Weights of a small GPT-style language model, trained from scratch on English Wikipedia.
Size: width 512, MLP 1024 SwiGLU, 29.4M parameters.
Architecture: RMSNorm after each block, rotary positions, no biases in attention or MLP, tied embeddings.
Training: a variant of Muon for these matrices, 1693M tokens.
MLP neurons of a small language model. Each row is named by its layer, matrix (down: output weights) and neuron, and shows model dimensions 160-415. Each number is 500 + 25 x the weight over its row's rms, rounded and kept within 0 to 999. Numbers have three digits each. A neuron's up and down rows have the sign that makes its largest values positive.
Before each neuron's rows, "raises" lists the tokens whose logits its output raises most directly, leaving later layers aside.

raises: " of", " Of", "hest", "igo", "king"
L5.down843:514499465508540504532496485510484490519502509507503521539492537462488520485498512489471472495501491451507532517532497495506515482517497567516504532445493482543496475471496482483490509523541487477476494511492460506480441492490505479515482514504512480498462515503485502497513506499495516465507535536496503493495503482545516482512510496478506499486489494487521523499538500529480490497503475488522504517488498488517491524502514476531529495537502505464460493532472493564481509496509476483543513503522542499517491517491514506485516505518487499486505521548526534496481540501523534501500460510462513457532492489491526512510522502500463564513468512479486474507484466461518507554498471513503525480524514515523474503481489540451526515488466469525526466473507469458532492494490500

raises: "ined", "ín", "inations", "ens", "atic"
L5.down126:511467489508477492492487502511521511540490492522505509518496492479490531475478474495477525507487460530430539512494458487518481561488520481523497443507508495514496530469461506511488471502501537539481570519560451453499507521474538492510477512498512511514498466489508543543508527506476513510512496534534473517475487517485514567477545538474488519506536461465526544530513511507523520474501495497519533495461519493485449517485549460501518451467495566494493498482491550503515507518527577493535517518500484555497479495497509486503518484537509495511541529496503494502464500484502500486494489497483509500550467477503490499504475512473492526491484518513480484507481533485499515538521478489506513490465475484487518492517543474493454534488501494509536550494502503555494502525501477

raises: "nesday", "lock", "da", "onia", "yan"
L5.down232:521485460548500520479485536530485543507480482511494458472499494530498475530520468495530482513496480505478475490529481492460457504494477557508504547496488499461511532495493516488498469501535545531523497473516533505565519549458489488501541517501537472546495481504490515458528531507485501477488480469504520442487522500487473510495476510501473486485529512514510541465494463523509506481476489525459508492519471454434469517489497468526540496496502508520522517494514531497496507473492467457467471548522513479496524464505486537544539503516499467517507516504510508511539521478513522503502461498529505480518513478487488500509451465494487423492484545519511501458504493490464462536504509469515545489474526515483513527523500493521536493475462462479518493536459504474544497529509506

raises: " and", " et", " &", " or", " etc."
L5.down406:507481502509491471483503490454480465476516503486511513518460499489507500476493528491489557505504532495458487480510521441549483557491482511535482473472493515521493473474514468514467474501520495475473505495500491527470499458484518481524498501522504516470471492485500519523474511498508478528497536511534520477492494496505472501500532474492486496483482518493497514480493530499506510485497490509477481534459506515494495531474442517468486475499475472469504513527519465501469523535510516464548506536468488506548532484557507467544515502525508501491541461468487482497479516502478443473528500529486524504509528461501500500511479481499525506475481474458493542459484524520459481468532473554515524482545509501506523502501530476535519494516490493524489463465479506485502485498467436

raises: " which", " whom", "o.", "o,", " experience"
L5.down588:558509520476483499465505504522523537496474524464504465487495482527484501517478491522473504481496480547461492497475518508513478476482468501519462535469485534510500453453496485500551476534466523507533515461441510499520494488496524518481506491476528518506491494502530498509469548517452506490527484490495505496476504506524464480493476499469476477527476572536509459520469488490533524507500488525501520514551470486514504533481486468506536448517488501479497472497474501484504462514531507510459514482506467514514455504481467506514499480486499515535487513500500476534483453493494513521526527481519473492478522522543513536481501526490470451500528464474496519544503491491493506525490468506534496530483524476492545526511505475486547532483470525525513493493504505456540471516485476

raises: "',", "'", "’", "hi", "less"
L5.down694:498542514523496479493493492517536509484500478503501511482497512454551503495508479513574476545516528440457497533502527515509529497512468513505522498512488530485495485539521497501509446470487505470527468482476493473480471497489502524488495469513511488511550476466519478478502486485499512481539481522483511516471500496507510480550485503512492542512511461503490527526534484495468517507513516542496500528520524486482510487501512524550483456526524518568484503526519510463497479476457526533542481496477433478548506516492529438489496494457494488475515497478483529501493553489461537468529500492471473477502538467480541535507477521488499523495517511461492492529483504519522476524550450515498483521481529449501486454472457524526506493475474531509509573504506506541477519501509508

raises: " May", " 1960", " 1992", " March", " 2004"
L5.down214:522502507509454528502498554492500466481561443525515509439526482506497474507486509472495463497465481479549502451508470506491532478498497439492480520515488507530469482500504478463513506519491507477522492547497506498515492501514477462473553522513502505490497550495508495502522480479513474553586473492552498494500481525489497502467469513471511482490476572494492510467491572479483551480478496490524487494488555519534487508512527497510504470532482497507474521471520449535504510505479499500509488543475453489498532472506458527493541530494540414530505507505492515489506476515491531459515494501471532524489482505539515463490523508508478525554500540519489497493487518556547523508459489522498520476520465489541485467495480517476536517522471514504536520482541582466514509495476512

raises: "'s", "s'", "ate", "ate,", "’s"
L5.down893:487542514537532506524499525517513486478506502493475502518488485532527482513516489518518508501515520482433492478475510497544496507538473484518466494524547502507480473518482480497487490512495487486499504503504500495529514505521460506503491501516518504512523511483495459504521506489528516477487456463520468488524485480483486521498509496509531511519519474496472469512514541502486542435472527527533461523522487512519508511489435466468501517490472488489524482501534485536483477493517475504498554494535512463502503506525536488504484494538473492529485493517508503458494505478481455477511505495496504490465473473479518537463577519514547511513502538467538526490480504462516471527478470474487479520566531513476489510546523515531503497515473479485500474529480522500525534456534500

raises: " months,", " months", " times,", " times.", " weeks"
L5.down377:562506480522466507514510538465507541518518447518498532521533495503557473502498506558492513514458510490494516504498513531491536482535508494500509499442535473493463517488527460548472498509459467514488457509507509508500478486484508464517496516521472526498518476480483507491528514533478525507502460528522436540489462498503478523466502486526478541550549491525480500529523474471481498509517458480507482494477510503538474509489508482480488506504514500487487530483494468501479496484487500545468541512508491507541508490487516519483536499531480496529490460501505494451515513531520480529449505476500508477465493505534501487491488515494498489459480491447505509495487502519493502474523483534572507495486474485505503458483479475486535472526499531497481474480494505454518534527441511

raises: " times,", " times", " times.", " life,", " state,"
L5.down955:473507555517520497467494520493503533489503513451468507502532469522500506471518524512470473493508500506520517475511517489500515477507553489525479536495486495482506466494526466566467480517473488534535517473528511506458495463486456525481470505512545538505497517525495510514488486540525515501494480537508535517521487490493518522480524496540524512502501487498505552508479539496490495512503499471543524470445500508452508505520541491446487510530464506477490500472495471489522516523474495515486518503488512486533487464472520495549506478497498511493530508485532477541507526477541447500487473430499502458475534499489489462521476490460521486506509497531529470516446487517458496493482493523502533498476501466510471492479514513484488509533502528531445491491499477490459508535509462

raises: "'s", " named", " who", " holding", " boy"
L5.down538:485513509518512451504471486486545487508515500443486493450505506463530500535515502509503497477512534458505491488463531481526508509493520527517517524515479525515509442526478503481496539462491491493487497509500502493481506444489505469452467455470475498492516527505514512483491497483545469497475485449516550476486466457509484507498518502501508505505493497526542451485512473515504502481512531526519484427511502520480527515500483513500515515476515555510540521494510482507528487533528523512508502487470443521533465504474499508496518510472510511479489513526532560467516546479501546450451514460501485501456480480458496451477553508531546483522510488499509539544504493482529490506487475522502530536480481504496510473480509508511502504489488543497540494506533466565476469498495502

raises: " each", " which", " whose", " who", " whom"
L5.down359:529496508539517473476512484466494466535491484529480531460472475490520514492488522490470465542499491494506474512482525504544488502459533493495462486490507502492541517548518503489503484501455514516474501500455490507445470539481516467512531498504423484478501505520499528510524528481492483469476490491555515476482502537515541539487480520517545533517480534492512488510483542471495497508458461515532486416479466453499518494493475504457527512499523503493483521506499492478506526523479470548459505527516476459497478498454505480524472469509522505529477514484483478471514497517490513475472532518512509509452515519502499496485508493497465492477443506519480483461475498536529480462544520470496502495492506499474528507486516504492545484497554445465513470525492518523491502497478504

raises: " were", " are", " include", " themselves", " have"
L5.down297:466469481492448513510521437526546499519509503557489484521494491536499475495499526533498529522484494524451511494466526493481501516523504525532514493523467480473489517486487486478538479487504522450465520531486453501466506476544448451560513518498510472505519504480508469500485497503568482449488466475469523512487503489484507508519499517515488525451477531528513533521504475526481480491472466478505484539468501502478502518505482486474502541505498541556507500488483498512513532448473458497548517527486481526522516530484475504475519470485485541496494501525510407482554482494478521525492470492502529541514502528539492505471525520469483489521478499483492427518461472458523503467538501520465492508504522523514462483510459483528498488431511533498520545464500505500470464505500529

raises: "”", " our", "And", "’s", "n't"
L5.down368:468499509501530526490480510545537521468435532477481478494514472535456489513466490486513484489519528527487509498545515513492506519492526477476541491495493535515472506515488520484489522435490471510524503511455520487514497489521526497510486470505515503507488491463526501528537484483538465480490458485471480496529459480516477550527499457468490502491505508443471495526521526456524488526488472485495462517504448497516447507547494495501478527509499468493473520501463492515496486490488488522507495517469427482501497452487492530524521438503517490486508531469509494483525528451509469466485466527503543492473478502511533483487478449478501528540538507508516487527484527522544545516493496516506476517505497470449499480444522520523523495467438486469471466531506488492502513529500506

raises: " task", " times.", " lives", " times,", " aspects"
L5.down287:514512496475515454482498517492513501506518488503546489490491489521503470501499490537475493533491507509488513499490558504517496500488512480535536515490471480457506486454484519532511525473489503527464521564494477472496490504485498505467462446496512509495484500513487499502498500499479506546517520549479487541511461548511514514457489511508513465555530499476543497501478493516511518507507516502479473479473493523515511457469515479498491574487495498473474519510503481469503534518514530553507552485466430497528524470518494555517468513515493513533482529498525491531567526510504502531533475523485524442464493515472530495530525480470471479522538464488533501554516514497470490497538528473537467456470525516497492494501465493484508543508518486512520512546490544480484485491494454

raises: "’s", "en's", "'s", "on's", "y's"
L5.down266:493480520507523491489463461493486431490523498492496539489495463509528520533499506503508552499490482457512503517474505476505544522514569505478479503521512482519505449524462496515497527498482465512442474469515544517447520478520453503484514507460511487530487519515481498470498517508569479519502527486460485476474500448477518510484478489522561474499477487480486473517514499546478513519529505491496482506496530515495555506474500432489517551471477485493507417481480484529483504496518493465480463505493547495489479503493470485487485497472486475493538448511508515527490493513544513477517513492529549521504501510478504525493549511491518459483507522504534526504503552496506482496472503532490540491516506500478487467479518523555494493501494533503518511521511496509503509478535517

raises: ".35", ".86", ".7", ".5", ".17"
L5.down411:491527519521473498487504486508489464485487504537505495506498510527475484495507463525515492505493546516515514449545464509519550501511530515487547503539515520497491515482513493558532495492506505537518524522536521516490538485492494538501500521455507502512532510547525509505502535528520509496504501522467482493487474460494508510443476513526506445524437528496473488486496455503526518507471478512505510509507565532534467535529519487506478524526504482491513488502476510520498457474462526458471499524470444494451476484515498467484506509525496467504502509521479498495549549511499510462536528494444478511565517500439496520543504499502475541520480521525485457505531447509525501500520507427460495495493514512486535518513517525500488541518472493471463462513501544514492486550482520

raises: "51", "57", "41", "52", "54"
L5.down777:488497523483512522509495552505539460512508509476552533504445449535512520459564508529498491531482488465505486488502498509517512468552534476523519462507510527513533496515566516533470495541484473495471505487499484514553482520558485508504517476533548462490521522448507524485455498516455458494500481464505481465518497485507469502556506537535510496456506495505515517538464500524497523507480495494514507490524503509469514457468511532531478511501525532497491462511492519493547526474525511520515518524488477476485493502472507489521510494494518524494497508492503473490480486499521515481491515484458524487535529482497483516496499537479491503519502503483526523458475515519515527529469533500530518545495511533492513488482526495536512491505446522498511482488518464488473458534489505

raises: "oth", "m.", "ms", "ork", "e."
L5.down346:509565463493491473468552487549479480544484445512474483476498471446494453500490492541502485486468469499487506516492501499562514499492476493478470472500549467472481507486513479498510527547500528494459475519469480557496462455489523536549502546474496490507488518482498503524494474471522504501510490572491504515500512485532528521449491478437520492506564495501496483526539495457488489521524516532492515530512522493514516518489507506497494519562498489478471542507501525462509507510494445505486478496502514493513503466533497499494512490511517482515521470494502545519497517503500516509570443491513502510462477497522546477530445475510472528520525528503521517494461461493484494497543469504494491503448553479481538487510473497495496485494504470499513517556488529502547474498477503

raises: " well", " opposed", " seen", " part", " measured"
L5.down237:460493521488501506494479484498529513496483494471495533462521486522521508562474550509487526500497490487454484503515512546482530477496503475529514456488491483503518495511501509494516474499500485487480504504558459545500500480468474492518532477480456513501522489522467526508507487541500505490479482476487547493526528532522484508538494445562472554521472487519490427512473456511519505493472490544529487471498522492466480516509510489496516494500520465476455530463540504479501523478510498496531461503492520504538523463489487528515531495519540466475486469474506520468467518476486518485485483512466521499496451486517485535507564490561458506524512537540468443478525468514534521508509453495508472487501455545530512427469485513481514467506546518504526521504473468512488495495514546

raises: " of", " Of", "ward", "w", " issue"
L5.down950:513470541503509493549508502534479507485497506510533489542495472512484498494444480512487497509490507495472515518505566502537506514510520458469494531525491491453479479536514541528475467528526496508482518476543486528485547510536515496527512512532485515539479492536508549509517512526509489506535502525455507487493530520528520501460489534507497494490473467443501522498481496494531488455474540507533519486502518519496458467484492499519522509471458522508505515498451486519494541500517501520547510504529496499527511541458486522482467497518498473536533533540510465509526528488487502499480479493501493499516513529489481488488489509541462457515530531466539491482473527434506571524462504521496482459475458502513503489488480536479521468427491501537520526478529481481472421486501518

raises: " he", " she", " they", " it", " these"
L5.down651:497496485520481499514537521522503490486529494526525510527508491519524452474506480508501494474516501512553508488506511467499567497483484506507487505484505497503531545536512487498511493465486489508454540529543488449486495475483469480542484504502458488487529494495492464514514462493512542483500475496468495463473519550511503491469502527489492489504479456461537498510458510481537485503482471548526514539473474512487474472455496492507515512447501532513540495494478485486521484508489415487494499471503576541527552517498493525504492498518510479478538499530517457543512542497462507518509487527479542471479507520492489547524503506513537468507541500530503462494464479487522434498478506495500554490472495534506464447505526505557476464476503517503522477517484488487470484535466496